Weights of a small transformer language model.
Architecture: rotary positions, attention and MLP in parallel.
Training: a variant of Muon for these matrices, 901M tokens, 6872 steps.
MLP neurons of a small language model. Each row is named by its layer, matrix (up: input weights; down: output weights) and neuron, and shows model dimensions 160-351. Each number is 128 + 32 x the weight over its row's rms, rounded and kept within 0 to 255. Numbers have three digits each.
Before each neuron's rows, "fires after" lists the tokens most often just before its 100 highest values on Wikipedia text that the model never trained on.

fires after: "\n\n"
L5.up131:115133138100097148153135161136194128081146192118107108132107074132128140137096162163190130203071119077121113101180103102145074110131137126108202183125106104090094151156168182146109112184136121144156101157116142161147117111139134116095101124182167150134122133116115100070137121143172103110118115165150169131108135145050161118048115115135118168126158129116119138156130152162059152104126164119104146156178111138150087119129129099122126157126149108106136134161126120149152143152148169147109206150094118135149090071122179154134145093097146143168078141116117165060167141146180128131
L5.down131:143168116143086156119144127166116081095112175124189112150149148127120095195122116093131063121211191102090144130074126125089117168089067096128076100168120127118140133115105113132109182062110123124042144123087082132126113165120098166123189126094161135122104092165129122106145137100099097067160130103105138129160125128148126189184137171163195096093069177147166108139183075087150075118087084145151134073149152130115146113154143172117115137112168187150153112082093123109126119094092124096084075144163109135166117140147095123190153114110141082157070127062151093127135133030075108170

fires after: " in", " of", " In", "In", "rah"
L5.up881:118135088143104163121108130095111084093189138109157152100088080167117124105125119160096161110091117137131118051147147155120085121159094123106119161100155156115120124192077085126147141088185167064106157128167155151144147125041146129163132159158106144138117087164137127113129092101128148106215152128100057144149161092072137148094117127104120112208156201106176127147118107086035147100087122132151141162139128126145125166060132099190093126154153122108113145103139066192132161143120134102110140172145096141096131184102131198120150091123145095117149109156143098109136090111090156182
L5.down881:122162227157137115131135082155142157160107114113087147114162201041111127149144109097149109151107159084109160117120206119114137133152112202132113099164072122137101163102113122187156125085136162160119093153100139105067104133177071109068110158117149153109179102111092099133156112138158114112094091180153181094153091129148140106174157102095112191063081101192120151065140138137186108136182131079119077148165156135149121111170149133066152132167110079122103131169081195092130080132097145196109148113083155072166134090103088074114104147100152116123131144114081125124123105146147145109

fires after: " the", " The"
L7.up1795:170084137149165141145132101127185144121147122158060122131112191099194131143129196130152142087113082105111103154115099213172138136125148159168140163222164105197169154108112102119148148170133169137136103108127148152126131123171093042096160111085166163154158143104112179154095129144072100123106155105160104193052122151119127088123156098107117142167080119139162190157135147188093196129132092131128116094126111123128147135107142180129087106138115148204150132129109149159134134188150142138126134153157144105092154151138180137131174109150159167165089057148109142214178166131175149124
L7.down1795:055110126075134168097117148148182124116210177179107132130193149180152155162075108129169153081132191054091086080083201125079138123090108102132177166101148139095155148106134097109170090119118136100153157123155127156109101154062072089136150097153132091127059130094161162109073155137129104131125148129153104140112136116083166112143196107146100141143089137130082108105161139098165124093098114110140231120164173154094168140164093129155117160165081087161187121147139123140096177148159094156113098149142042187090155112135156078066179095110140056177114132157081127164094152150131176120

fires after: "\n", "°", " =", "\"", "o", "ho"
L5.up488:133093151146118089196164119121108178175168158073093103065136150116079156175152098101150107131170104080099108120081127124098134087121163138165134122122150111023147112146117168111122141108138164104180095167147061132086177085146120099162076108123113153101136132077154160078084126131137144093128120152104092085161144110073150118055085155107137114157087087148122123155153104129095143081068159166131144064081152160144082091153143136096179074137132132104095105105146182130160118106155122139173161119175151127111097091090176155150158145161152149116168097097181165123143092078130078125
L5.down488:138108149123092121214172148099109166108151139109143139100116130122060122186168119018147112180148102078152119150093185135089122126158118115175105124111153101112095142143120118145153125105105202154128174115100095149109119107131082115155120083119153077097110162126187089117121118185140111110071130134124200093166083051112150076176121085142135145167093106117129144248119086110109146115124118130097133092096151069164161139093126099153119136147072077127122110099128121159126053160110083122115075191191134197143081134118110165083123129119103148111123111131125181126139200079125105113

fires after: "\n\n"
L5.up623:127102119094102147179055157157055147171147115167137145157122102112202131174127177116125137139083176098161067144132110115133114072116093064136087112148156162124109045146165090113113122193103088106174137135133150150071081141188140100158076136130144161086128163124131204147148133135070100134099123178176125119156089089100118110136152113123105165088143175162102136066068100145094056159126138134128132071068132085159078093100188098151140149135147082137116112155104165096105149133121092135130114145133150111143090093068094107137164111156120113167134086144123183133059123199120120157
L5.down623:140157183085141148136160119136115117136046137162058159126067083092110143125149116097172038143127179135095113116096133131104116087089154150146144099131111114117160190154102129067196127136073099144107148136140158102172110154134127152109170059109122108137133125140091131146106058133116047176110179121108125124091093145120104130102151123130127136168088119142106114118123167177136120126128125114120129066126141128112125089109145104124163113158181140129163105137077090060211094118073094165110123096167153055181144132131155138150110120116126116113110125172095087119105111136082151143

fires after: " of", " the", " on", " to"
L5.up2012:083099121141085152140147149161127156177094225106161150142116190113061124132152145125114172152112146142090146106133100136134167088098076149128123137166139176142120187143118136148130093143148135117067123054140044136126187128192143124148121138130165162153089140155167128128183126087085137079136149079090082153158170131161110180104124113079099215081103136096106077148110132083060156148227112088200096141068118112142146188097123127119177079141096146123041142115109109173122173101096115137121126085120123136141059137150188134163126088145183103133154121099160131172106186167124173144
L5.down2012:064058127125126097136081096105095116147116094081082124145118133095133136142131038125125151131134127081096079153095113182175158090103093125098095134168098171104159125144080148148154107136139105164158163067098091117134198155163183140079085157098126187114123099114093129157138128110094115108145142103137126079097134128109146112107105136101103138133097093062133158057122147100159142093092175130172065119151097111119117131120093184153160140146126150100140063094112062081076148167063217133142087106156170097146169023152141140120156183157174135055122149099120163134150124095164047120

fires after: " |", " To", ":", " well", " Be", " rather"
L5.up2085:146213126121110101110152137118110177170108130130106120118141157136171166078109154144096182123151068125116194206139085107077129082126135124184135081187154114053097171130118168153128131131118139095116123098092123116152103153101114135134167147053067087108041121162119110080103078119155126138131090087086119113097126108087073117157083121132117167120144105161142116132149156098131117097153118170178179154155111100048136089140095124131151081106057131092167131165187116133133167116140119130186135131140097170144076122154105152197100189117121174121087110169146141161098159134176143118
L5.down2085:154117111172104152072082137107131102117139096104158139083133102162090117162125123075145093162105145137106093127175159090175136111184135081148115124120145167102142087106124153108159098155099136156170128173122098107132094096086135087138152093195129144112179140121099121136122164150091168038168137066065151178113138129141101168101120088086113122086178144158134102132168166116133182168067090128126144069124100144101069124094162116188155120076167119114059168124097189158127155182100103122071130113142068119128103154082148119108132112104131084100138161150116075095137134164169138135

fires after: " |", "|", ","
L5.up958:105114112118089101152121093083154136144142201137136140113180112189131082108101130154133079142171159154134146170093170118164070079181166084161106175106207133150109144136167112141161158137164135146084074074222186097122161132151077127226125177100170101123154123133143094074160129126149144131104134144133190167140119099152145155100145067089123087128175154142107139116137167150144136090114091124101160041121084138195155176119098153107081086132133155137185136140111055080106199136080107158156107109111149154113145097138092196163101118126117113130120134129205125105092119087123159109
L5.down958:097132133158104178086152177132083125080096115097102144125124149120137127133123103137128097083155133124103087115155156162144078085077158132153181180094159155141128080115104149078132083157085133131071133116152114104121116157114120138118152155122127130130104146188144147075074109081119145129172158100094223118117153105120120180084091131126125084130153093155147108160108112106069137162114102104162158132122102139139144111159101159099195110125109080105150135090091172184058161117179161131097059102148120107132140123086099119102069154118145099154115065090158127139160171146111121111

fires after: "\n\n"
L5.up1680:077155121130180133089151161096089155113167087140142151119136147122096114168159135100118122135111130117155131174090079073129087161106161140115103166140084133118096076163075109119128150152133114150143114053180145178127129146152105125190069145140144084151140088133077156147119138182119092097159115065121108107169105171140183108110069140069122131103139172181158110113137128112128104127144088139114182137115176153124111103063145120105175169149065142122112127109163128189060140159129124094038151142079082146070126148037164098180147147177116121084108144204147152148150127106074122118
L5.down1680:185106093109115178107136124116173095141138121137152175142118139085110100106142181111143130129119162156123107129159170138111099137136174177186136110100139113178140128136132173124135128137117155124095120141106145145118093146126131117034085098183127114109114154116149091130113131108071108121161105174072116142062130133117082186129154144160134154125067083165107183117152133116088109116160078186058142146078138123127142127141159154104086105135130143108031106135118121137081082113172075122098118132065166061114144110142137130152107119143139105114161153144160138136125142191157163191

fires after: "–", "7", "0", "-", "6", "1"
L5.up825:104142079137132141153113132172138035175095115163070129136131148144158094099143100161131119177162083096108128112166099065160082203118148101147112116190190134148137138112118170115124159058103133092079082128056184102127182143205134199121093148149072092148155118142167127111144169112179115145175125139098103125126134121133106135176144133145123154096066145063139124089062115108134093097112161098137128087108160187124089114101093133102159113116124168116122134126138110128138142137122180135145127098166148183133095177141116102114131129159109178076119124146079115122130104142068146174
L5.down825:108161155174069101168087151161124100091085118148101178131120115114161097153158127148107148113093139136156117092138112104138080133142136117069170196150138168115095133108138093126125123154040155102174147137072093111145129102067122181145133127147117059208136127163120139111163129078088177104158173120127107093126177118167142172131156171098105180071096127149119141133115136103130088164143152095176118135154163054104096105105098113111083128110116121203116101108118136082127149105138091147139138181121113162102123121067088143159201174073106122077083212147127091133143140172112137144

fires after: ")", "  ", "ries", " List"
L5.up1127:074159129144124174121099113096063141105127107117165162076138139129158109146080168096114098192132125086118098167071126174093153102101043103124152153089115136161105133128101139099137092160157147098178206150136112137132083093137127100136141107154177080162105146149122084126135044125087126177186176134136151143120143113187132114162133158144080137158160124092112146205114102161117111147053134118140147132165127107093132133099121077165119125169132055067119072182103148168156181119187174097096068137170159081089163138153080098113153104071142086125147134117070121123103103121107165079
L5.down1127:135145162130110120115132086163196062108083142080134099153103074133132133127094134163116142138152124153071132122149134087128086128129162161109136161129095110122093117141128134123142152148096172105130091127153130152154205128127110120136160182181113163070096122159106149125143147201201119120127109091088137138162139118145151128151129090117163144087095164176089059142141184116127173140171117121139140154122144126124040129119185158126128118114125192116098138054123137148121093154119107129116147164104133140114049143108117118106115180143137116126134133103153117128135068140165127117

fires after: "\n\n", ")"
L5.up1300:192158144112167189139186119216089133125107120097192143164110089139124076106076174097118154142138171125099139182174171130148097099162108173106158124176159150123164108090152085170090173099125143077103115144130115118141156073106156185117174100134187175095140098151133103116131084134087155128124073134098136103115086143096175078094138113128135136185170150103124125180130138100160179135076092144127134174117149122124187075102107170111099094153107107159085104133111092111141149135110094118175164089159147180170076128082217125078125066096107067111124131086164129134157079119085145172
L5.down1300:199132103107084128118130111132103146151112139058140150127129142116069170152104086114134139102146163114108147116104091123127164152167098069131125093100144165116181094141169128143173167104156120106175114126123143088138108151138107098142131182088156122117094156152153143165148102166088059122136088131115161145112157100131134138116146158157160126163094158085136111084128125095126088205166097132105179190118106174155161075116094149146136129158083106185132137135073115144159113114149114173157173094112150193124084101073128096135160099129063141102170147203125162149166126075102134142

fires after: "=", " 2", " in"
L7.up1863:111142139111170143092168158041070126109108125195147156092170133108153146140167130145103100159110080103176139081161182154169149118157149071137133133172100097192127168106120100120139162135128163127158051163086137143172172177110111154135255107139226136170140160127089125079095163116181123129154138156122115156107128132134164113129123172136113166136147101124087112115060157174121087146112123132103121157137116128099148099085124175115183123204130125131045106179143171105112137168169084107109147114157136179117130128163092196091105113153160165159129128051118122106175090111122091137
L7.down1863:086118137161104116122150118101103188145131196132118112186131147075106155125128158157131130087153111138109113149131137052113157071088145178057128120172160148164137074169171105108105160147118118176130109139136098091109061148161160104085138175113127115117147098131160100086159112104127130114112103127104170114149208162088073127116093097110100146075116107113156135132120117162160171161121140144108147115130074150181150123154165097073080124097159076201206124150153127158157151112127180125088140149117085080130121197107081088135178136229195141123110123137132140112089168129061123118

fires after: " and", ",", "′", " the"
L5.up1444:232114140092101145094117051165106151145069129122166102158124175151165080134110180166204140085140094105149139086098147185102134190095131129129117140111126099130151051077127108143093132136130126133155141119134155106155157112129114128108122049153136073093123133098085141145102108130137098093097121141183143116072067128127108189122100102154133121128088109112171117133195153051131140109110183106147166146127132125164164162132149170113136113090137178133094151119151134106080119088117165097129081131138147129120121100089179121166112122175147158097095109116185152150132175168097109144
L5.down1444:087115112180106098204173162102139113151126166102115145109080090135155138120103100095151147104118134108075119146133115109109110110178156112101114085061193139124113158140127193167160177123129117084105144145122124144176140099141196152081148118120154146133156093128131139090107094094106166117169127141117143111179188111085077113086130128094120143056139179121164159114126157142100144161145187195183146112123140150204154170134118081087082170115079108120141149132094148182132174094131103208153103105113149101113107119166096069177130082133141144132104156116090139143112087127102094141

fires after: ".", " 1", "1", " bin", "n"
L5.up7:129108141156126142154091079210107130167189128140119108103120128095141113133133068143159148127169125109162114124110133138102082164119076082130149130151129122166134170079113047113123103187069124145136071131120119110121123124118165066135133141192146132157061107146143122162078078081182118070074150152110160133119143108091133116154120113113142061091140157119113086163122111135155151165168165109112105118154119118129084072145091139185183162129141099194146121119140160158095103135151110140114163146118113048163131151114151143098113102081134188132167152131142166140152191103128136134
L5.down7:143107162173083100134118094117104141081129107119113167087135183124080179132158170128159130144109056113150171155147119140095132139193158110147058146107099150147094127127117127131130188113129141095109094175171158106107152112088175137098133115089164116157151195086132101161144090153122159092172213108121110157106060146155148121195093125200178126125049123126125099134117153103089098109130080141152103128130127205118104112134086121122112145148104175152102099119164114145163179138095075157114152121180048151089125107174136135099141135123163152049088223115130095075145183084139119148

fires after: ".", ",", "th", " Th"
L7.up1059:104116131176185154137095127148155103112080147109159136122121195111174148163107147089179115140179090063127145117100165143101107137180129100143172131121134207140048216104153116194129153132104121136109139106117160163105099152144084129153133125108088128105122194132055156094111069083136142113154092146141162085169086138140126186216157202104117112094089161117135171125119067150129085110092106162133134161140136136076134091122152105174121082121128109116091181098145155178152193096118141096073143150144171160094075139117148110147124103094139104187102115125129119164082122112124186122
L7.down1059:127056160123168154141129152042123179132135126111131125145153173087143163129123128134134140056135132159118099149154098086122113160129080089100174072103125113103151139146144193128151148148170090067129090119129097122082135140092135148130114135141052192162167088066125087113088137059152217079115175134118121140095156102100109071087079117151107103125129096123129168150105069133122121176101153162132091156111181171177131126107069174166151155173120120147103127139119135174124133158127091144107065139147112167102145108130117091105089164067111109131166118096144175103117157132139112203

fires after: "\n", " /", "°", "W", "89"
L7.up844:139145068136141201125158130114115108150175123167174140200160144138197127121167165159128104187081148192147140162128133128127164101131189093150109152083190145057100178160151163140122081150112158145122085132128150092111082150104110127068113064067153080162090109144153137167141149098092140097149124117136183128171131143056079130079101112134152169088154107102124186146133143139186137150165169122139123089138114108147173120121086148145096153160123147098134136126160133186128122140153130147152099181130098109107148080144081033140133187117147145144145073113101106141158144201161133127
L7.down844:112122127097152173154151152150118068145175121138177093073100096112099168162133146140106126237174158108140064121135158169140079140148164121048114135066142131101107100094192137142143123212156099159149143128131152160147145085090083142096160072127159182159049099092147144170144118088141154130098129139128093148147102198151139157099128123119154126144141144145126120096102080131111099109120103140167128106095112124153074146180122123158086152170099154106166141049087120092172168096122114097126096075101146091108134136147128080080089121119158132129190104100169109147146173153130062084

fires after: " the", " of", " The"
L7.up578:172061115168115106173169113114085150098108124124086124096152160053127089142125142167173132090135149115106120120093129124128161080119122111141092156153125125162093150105156098141150052209158088171100113048069162140138072107153094119145117158118143113119160069166139132123157050127094046094106111099100114078082109103144136138129087136126134143066114129100148186120146185126152105065157094118139142111128173153159138080152146166101110200118069195226100124070167075140121105100127159107127096171182146167161098080123162135138089170120129083148148065153157161138104132109140135155
L7.down578:116096144149147096196162090124128162189121125090092131096188146164127121197152150085127118076078113095133080064130174111054110182107084075167177098099068146102128177105082177105086177090143144141142154121152083060142125128141113158128192139173131157109084095136090157086130103116105150134086145097135102159190158090112111110138142156141144169104125157124112119097125185145124126120135174093140159074162079126154116098092193124122139159117119127109093171099133115111136186108170099131109157119092098135071087141127166148159168095108139117122120138123053138113148100145156146115

fires after: "="
L7.up1404:136097124135125104129141158188148141185105106092097102135103137104063158110078109099165134100108133103154130076144129135071108149144166074103165144131066169131094104080083121093089093150150161102102102155111196141073136157103128191123160119113137104068150097153066133210087119186103098132143084161163138164203087102150096173131100125125138155151146112170113129176124055161170132172109102102118166181118080084137122118128093126129164111080139121129101119095176124102159145148085129073159158117064086204149102130139128143119109076116135163128164164155090094119125118162134131142
L7.down1404:092158129116176129116109130164179147100152089074116139113118145131155141128134147166130105139111097128103132115087141165079187076089195106104119108146131152153120127174145089151185147108117143111142110140141113050117075110111192095143127146142134110115105055097158149166094145142144137192088103181119127115138106148120173131138175168126153115176120152077147119120130163146158090097063116083159203098137141126090136114211170173138102157151151103163137146124125127045141107129140141117127114141081088117118056162134165090146074118086212113087118123106141162111107066106147130084

fires after: "-", "|"
L7.up1857:155149150094108103130149126152121144206138152131162185147137105141169130150223129145112096152179129156146150152121137121158103147181136215154125132161155151155148099076159148130146111092159144080129096193138110177116081118170185165091117144107129127107099124131108099153200151137179168101105127125154081116084085103137113134085165113107106125115163142068177117078172144139117060149157120168155104110152130086108110105118090138095113114156127143124102103121157122173224151138140118150117173078092068140180129126099128145113091085107114150140116178125139117183100114126160113123
L7.down1857:194139131149163092192178128101110103123142128126088209135123149123095093121115127155072140138131124111110167140122170097124100136157177092156117109208145134144128168098154126103122105124118102125159134110108154072113101122125110090112091138105123116143085113128124119176133070142076092108149112118126159153081118152147163163127058137097088077083154126075132092114177165170091136189125184138110149079111154137132134212075156141140112147093160151078118116130111101213122137114113107099107070129086130149108151096172098114087094128189191137148124173067125078128129142112066053192

fires after: "-", " poly", " sign", "spec"
L5.up398:133077135100056122126161138131114161163109158108142165113157125133112044147160122140152125121184130088111165117157071124161093151129106169075145105157203130130089052104140121140123121110129120182147120051080106125163081094152101087127102041100098133163099147161149120164090103125193178105143101197152124062158152134093148107099061101095141189165165074077152151115166129169179173180119119114122092097168130145132147129098099092134151153128123125137083116131124136133135124126123191105121126163146153122066163170094180061160134129072173166094137113175103160142144168108103180077
L5.down398:155142100084118083148048145100133098109129165189126143095128107134148165171147046134162153123118086133136122160144103110089115168138127154146163121107178072137133102084106168158119187128138134110145111101131132095176119136071100114122127109085088099170121116134119071085156108111145154140125141192100126149155145129102170086161104154126171111152089130088148111140137149122131152112201179140189136164092145115144087095092054108164112087112097125161067144193101093128116133134127151143090111175099141161156145175132069099153124176160123142123172164202167114153092155158166152085

fires after: "=", " |", "|", " dis", "  "
L7.up1031:125126141102147090105176133086134093026133096131177093116121118093144122155133112182130114101147130110188094160135083168101168127181124085159097168126127139132147170129075083136169148176160136066114171104160141133117130132104087110118127117136148115120101152087106090109210125114121178136174111112165096121108121108155145171157159115094190123136130114128182154166133164068120150056091127131133162155095099130119114133160113143125184110120136175092108125125073085143165114126083099108085176131084171123081115117096144146067104168127127172155085096126176132131168145138105151168
L7.down1031:090145146117151144154100130119133157081093132101095158103091144075118162112127100122172190116197060060068149097131142113069142145155166121077117166112096096107075175097067098110157131115131148095152114119082100124156169133145099181119074134137107143159140107108144127109067139155162152168110137106126102189138131070098142119127123124141153128123156097158127106143156098111135161148127077179134163125142176144157118128144084151114150151224190155131133133104121162207150095122055117119187120171077133098108159177182170158117048165164100155090140100073124136112138132150114121138

fires after: "\n\n"
L5.up2233:131111112107134137129110163153143113089160123114101140202064079110143179130147097142122129082150165116083065088155151147154142167176170157141152164123081084173122128167198090133135157131099115113132137084112117097112129100198234116188129118121067176169194110125163147118068144155166133175116129168106171120096130150130105130174146148063114127116128171075197145059175127156075109119148125146110119098087136105082139140179142159103122159029116088122161148157166100118109143141139203091084174154084150073185104117123149102141140084153142119173112100036123168138120143124144090107
L5.down2233:122167124100098134138168121090160086172116118092115115129136084098132143129163090139115064162081123188085156133086142172141112164103133161114150149099102174114090117121151123132093113085146121191139095100210149140082096124154177186141083143133119145091158147061117191121077139161119118097122180172152114100117151121145102096109157097125124173137154154125106125132147110135152149136112143142150156109151128156128084205141130087115134100090127091184125091107066108168152130144136102086109109095185107107162143105068108121163148096104140129127143154154179119195167095093129166081

fires after: "\n\n"
L5.up1239:139081065154145106192087197094161146108130104152172122095121128141138118142173140136106096138141117113109105122169073131171126078126080162107184142103087096168154058087110141149082163089104107159132112112086104124172104102219086132168128120094101173142134084193101100171078196147180113157133127147138127128122154117118059091113106067125113135136129159145146151139201180167100165112181079195100135188078092153104121144164124094153090082154099121075131114140096125099125130144088081113071122090114114126143031127116133118120136108146169117160136111107109099139068125129085123149
L5.down1239:129148153109116082083187104189160147137077165155110139089111199072152154128111107109135131131181128083155129137135116156065069152129136154126149137137126135084154131092143107088106123116107207101153155133121109123101115156150090120069103150073110166080090107050130170172154140134114118141110107103178133113146119130152154113145122163096125127124146113117153102158124128139091119079113097108155089127133139074042109142115156074161148144164149148127160116150130127147150111111121122116137163089126157129186123131115145111066144122146226113092143085103094138148093202209145160153

fires after: "  ", " self", " non"
L5.up260:135125180101126059129121172088166102138115172168121084160147128119160149173178171169112183123078119115170142143188081174161153161116100157130083144088187104075098159115075125139115136133158124107109103136103138111125140191105108121142081132055092090079088115170153114140109093072168171113189093165171103167134088148158141149147106076150115166114108148132131128177151135111176127122149087133108108138113131116099119117165158161134114094128189166121126115136120121168181145115138130159172147120142197084142156181179140075118100110148126096083089130045074163113177106138181150122
L5.down260:132149105170146171080159104145083220100099105233130150103116125111137127099127171115117141128105124166177128147068093143114127136131106104144125097132117159127124135149166161127138089137145147164135179121141150121146116062149086088115159141159107186215133123147103187125152168127113081102159073141106158165161161083096183147143156109175156158078135142033118124128129116123122166055152126106113100084121098074121095136127121178130122073104131105172146121088130094157069072150066091092108121152116146111163162163132100132126143116168164159155084124111153135167104104142114086112

fires after: "\n\n", ")", "\n"
L5.up1693:154188127058168116195156130154115081082125125134119120110183088052123150132097122090146096123154077124079126114142110150086104097102107145126178086176134138131092129146112180119106144156101117124121127100169101139199096113119145141141108103159139115162075128145087154086179117119124130161178153125089124131184162135095137099102126169112145135128092201124111162147136106136149115091101134127114076152097092152152132097064133114182120213130158101118131086091160194147069108124124110159121149120085137088158130104078190128181123186153175138152098111084133107158136110143146087114
L5.down1693:147077180161072156127096198131112125106128122191119126075166159195139112150149116125105105153114133073181080094118056094114153140083115119115114074150095134090087127117104104140193147148102091119103154126145093125112129160092161144142124168076171070093102092111107188172120158075087081113108137086147114156141139144135117134097105079121091185089112115169138072095127135195044161133132116120039137157114170139131098168139100140151135113098137178129171138076099069108160114120090110153134123119100126116151128137125108131141197096157142122127121129155092100141138131155152177102

fires after: " |", ",", ";", ":", "  "
L5.up370:129119154122090050156132127192116108053128190087139154109146126152177110140154161164093124102106124107130189088104078071144148146141095095071104100133151130173108144167200173170150136137163134125069149127171137146125162101147146201059130125108152084114174100136110091085122108106099119163136094127141070078137186101124136118155135069097106128229066180176142114130156074129086088106118149138163137146139142120097138114103115065093118142129129118118090190168074108119171092094091069054125178080189189122101106142100133085140158132132107144163114148126111154173081141130125121153
L5.down370:168175138154158178146128091123135145114125161194167165175112128060112193170103133166123122069183146117130086136150125104139157131134128176091152131137124186122184181113101046087140138111048065105161118173059107156121140122102083117098117123162076151173122164127160217138122201155138127071073134136170100092143126136135189107124178196126069106071068201075108101133079153150152079155181159104147136138121156140053068164089120092102113147167135115167129085146099116130111171095135126130126105182121085085172141137094099071152076142103157122097151100099173098108127123090192066167

fires after: "\n\n"
L5.up1254:081077057086163157145182103125080173126092111154146122190123098116184136129058104158085094118143097058112107081149131105142121153109156098098140120145154070103070144127095145137121122166130151133146110136109131149160099133135121120114143194116101033132105102136151086142162072097167216100116164093121109112120124109134121149141136150132123108127098141147083187162124174113140109183128196197145132106162100120165140220130096164116130091105109034107184107186158118106132138141146142104113115150154076154171118086148149106166208110113135156165112153122107147133121114182170171131
L5.down1254:179146156107120037081112139149135050101135130171185175118145100075106099169131149102177130127113092169164089181105148064143100121147114168178129165109109099139123135133176171115137142112116142102115104102126134088125108075125102114116130141128131182100149117119094126116118184149104072177110123186094203160128142144078143105101130150112166156086151100121180128176101137194116154120119116132102108122120135137125109079134110106174156140122195137137139117097153126105115111108118118128165207108159159106091183197127114141110112109170148057111144190124103156085119152084091161143

fires after: ",", ")", "'", " is"
L5.up843:123140064170152194116136138142106123095105082177123133176139135163116086102102189116095086107120117163159095180119133174122179102169111102137095134109140143114108090139154157135140160103121167096132141125090143096068079149145094124146139124125168140166143092190201117116154079118140074128052132077098107126106112181126122121100122124188147130108112136102122165134136169096167134081118098102146100150170096083194068098149071137101156135168128164154154146125143130087096147119065204123109134188112098151172118107124128156119137127154168191194096129122094148179176146111125099159
L5.down843:114162164114082160144119209094111136078146123121093136136152081158146141151072155147083095157188107076085163154110138149097131122163080141159110136119079135128113105099122196168102124150122086039152104129138125083092161125093148154152144086134143147140088098138103108194099166104145166185159173101076164147110074146144121120088181174130147097081121157164152148151087155093108117122112123166169119148166155141219079127140098149093144080129119151141168117093124159120129091097101118130101085128140101115170115122129181185164113134119142121146155106126183156082103171090133132081

fires after: " 2", " 1", " 0", " 3", "1"
L7.up169:161097145081170153167111130102110090169147149083141147164134180128127159130089089113189170149110189156151119166103121095082089098166103155193126111117137147097142151120111153192100093095140091096089110078128103101168131178124167130170139088128158144186173155129194151225198086093132149162116154042092110120148114098119132169167136078099147105115175140115118110130110138193105082120153101145139192104147065112127107087126176104082120163131139090134148119131142140158075190149094151078089125170176152200098153157117152123127111148159116101115090128140115147131123097174149101132
L7.down169:113146114146152133105124125168117144084131161126100129076069140118136109084147146110183128150119168169102121142045124123124127093113131159120096129131107151207137127130105168071091141139171138107094142119180078172145180117141086119130135120169144135136150133145137121190187104174091102103101139195120131106122106135030139051154132124166112129119150164129138157115130117119127116131112082163123181110153108184186094137094128118131169154124135099156115177134086156163115169208089198158167173184101169064141112065179170104164177125144116128051153111179113090073089092121073163203

fires after: ".", " ft"
L7.up548:131106127129091192090126196116145106124146150087169094156169152144150128172104111160145138093180172132122126127172133127124133118111139064144125154120077160142125170175189094109093117111147142104103101149127130149127148164219177159153108087067182138139138086038097152101130098104154093126128148142161135157151100169112156203137162158131130091101175125183170120157172180123133121105110090150149152137133181108130111113093124193120101178146179113171149155111125070105095125106158133110169125172136109091103177075149116150120150159117137112112135080205125125146114067155130133109
L7.down548:145072139157188144099147146114136224099109074158165114099159151151148066129167173094124181139152095125114121175114080117153109121158175104116123154146128134214105145081180093135139195149117132136187164077159155160131142138147142137145136168113108143117122124138145139200147075061190140121119093086066158110165055164101121148102104121150092104135117166133133131193080176105122158087166107141173145081159100153102116145110136130153101126128179174189123102149150108140159121132148122112116114119098097178089148123126092116143170084152075161128124130168146091145141127120170117132

fires after: "\n\n", "\n"
L5.up915:062144125140153175101140086137101167118108135142145134132150105101207114145116158123052125124079121144052166166150076103113118127103084140094164192139095079120151158090120098114147133164156197118091133085133020113113149109183116114126116189125055116143147104135093101116094159131156174117107157103122076093137101144190174135100150177131077105118123077119108160091123102102124096164103101092139150163154123130112096078140131133112143134105120145082082149099145142155124229170130143152076090183133146110119098162121109159081162126171162103096075101100145168129165113155122124131
L5.down915:152099081112135109110142143137188166154172122082175107115137138117140127106147145100122131146128166124183167098109135096122114128127141131082099135096156110176142116069110156148112112084104105072077141168196165168179167095162151176078138095150178149095084092145135075116144120131125095105184162112138168154169144081086158191146118175083129162146087088153190145165105110079147140118126158075138150148103170126143098045142142135119126125145167128150092108117146059124123157134144147104120160123148190124180123101065145128145157137134150130116135047156067175114120095173113095095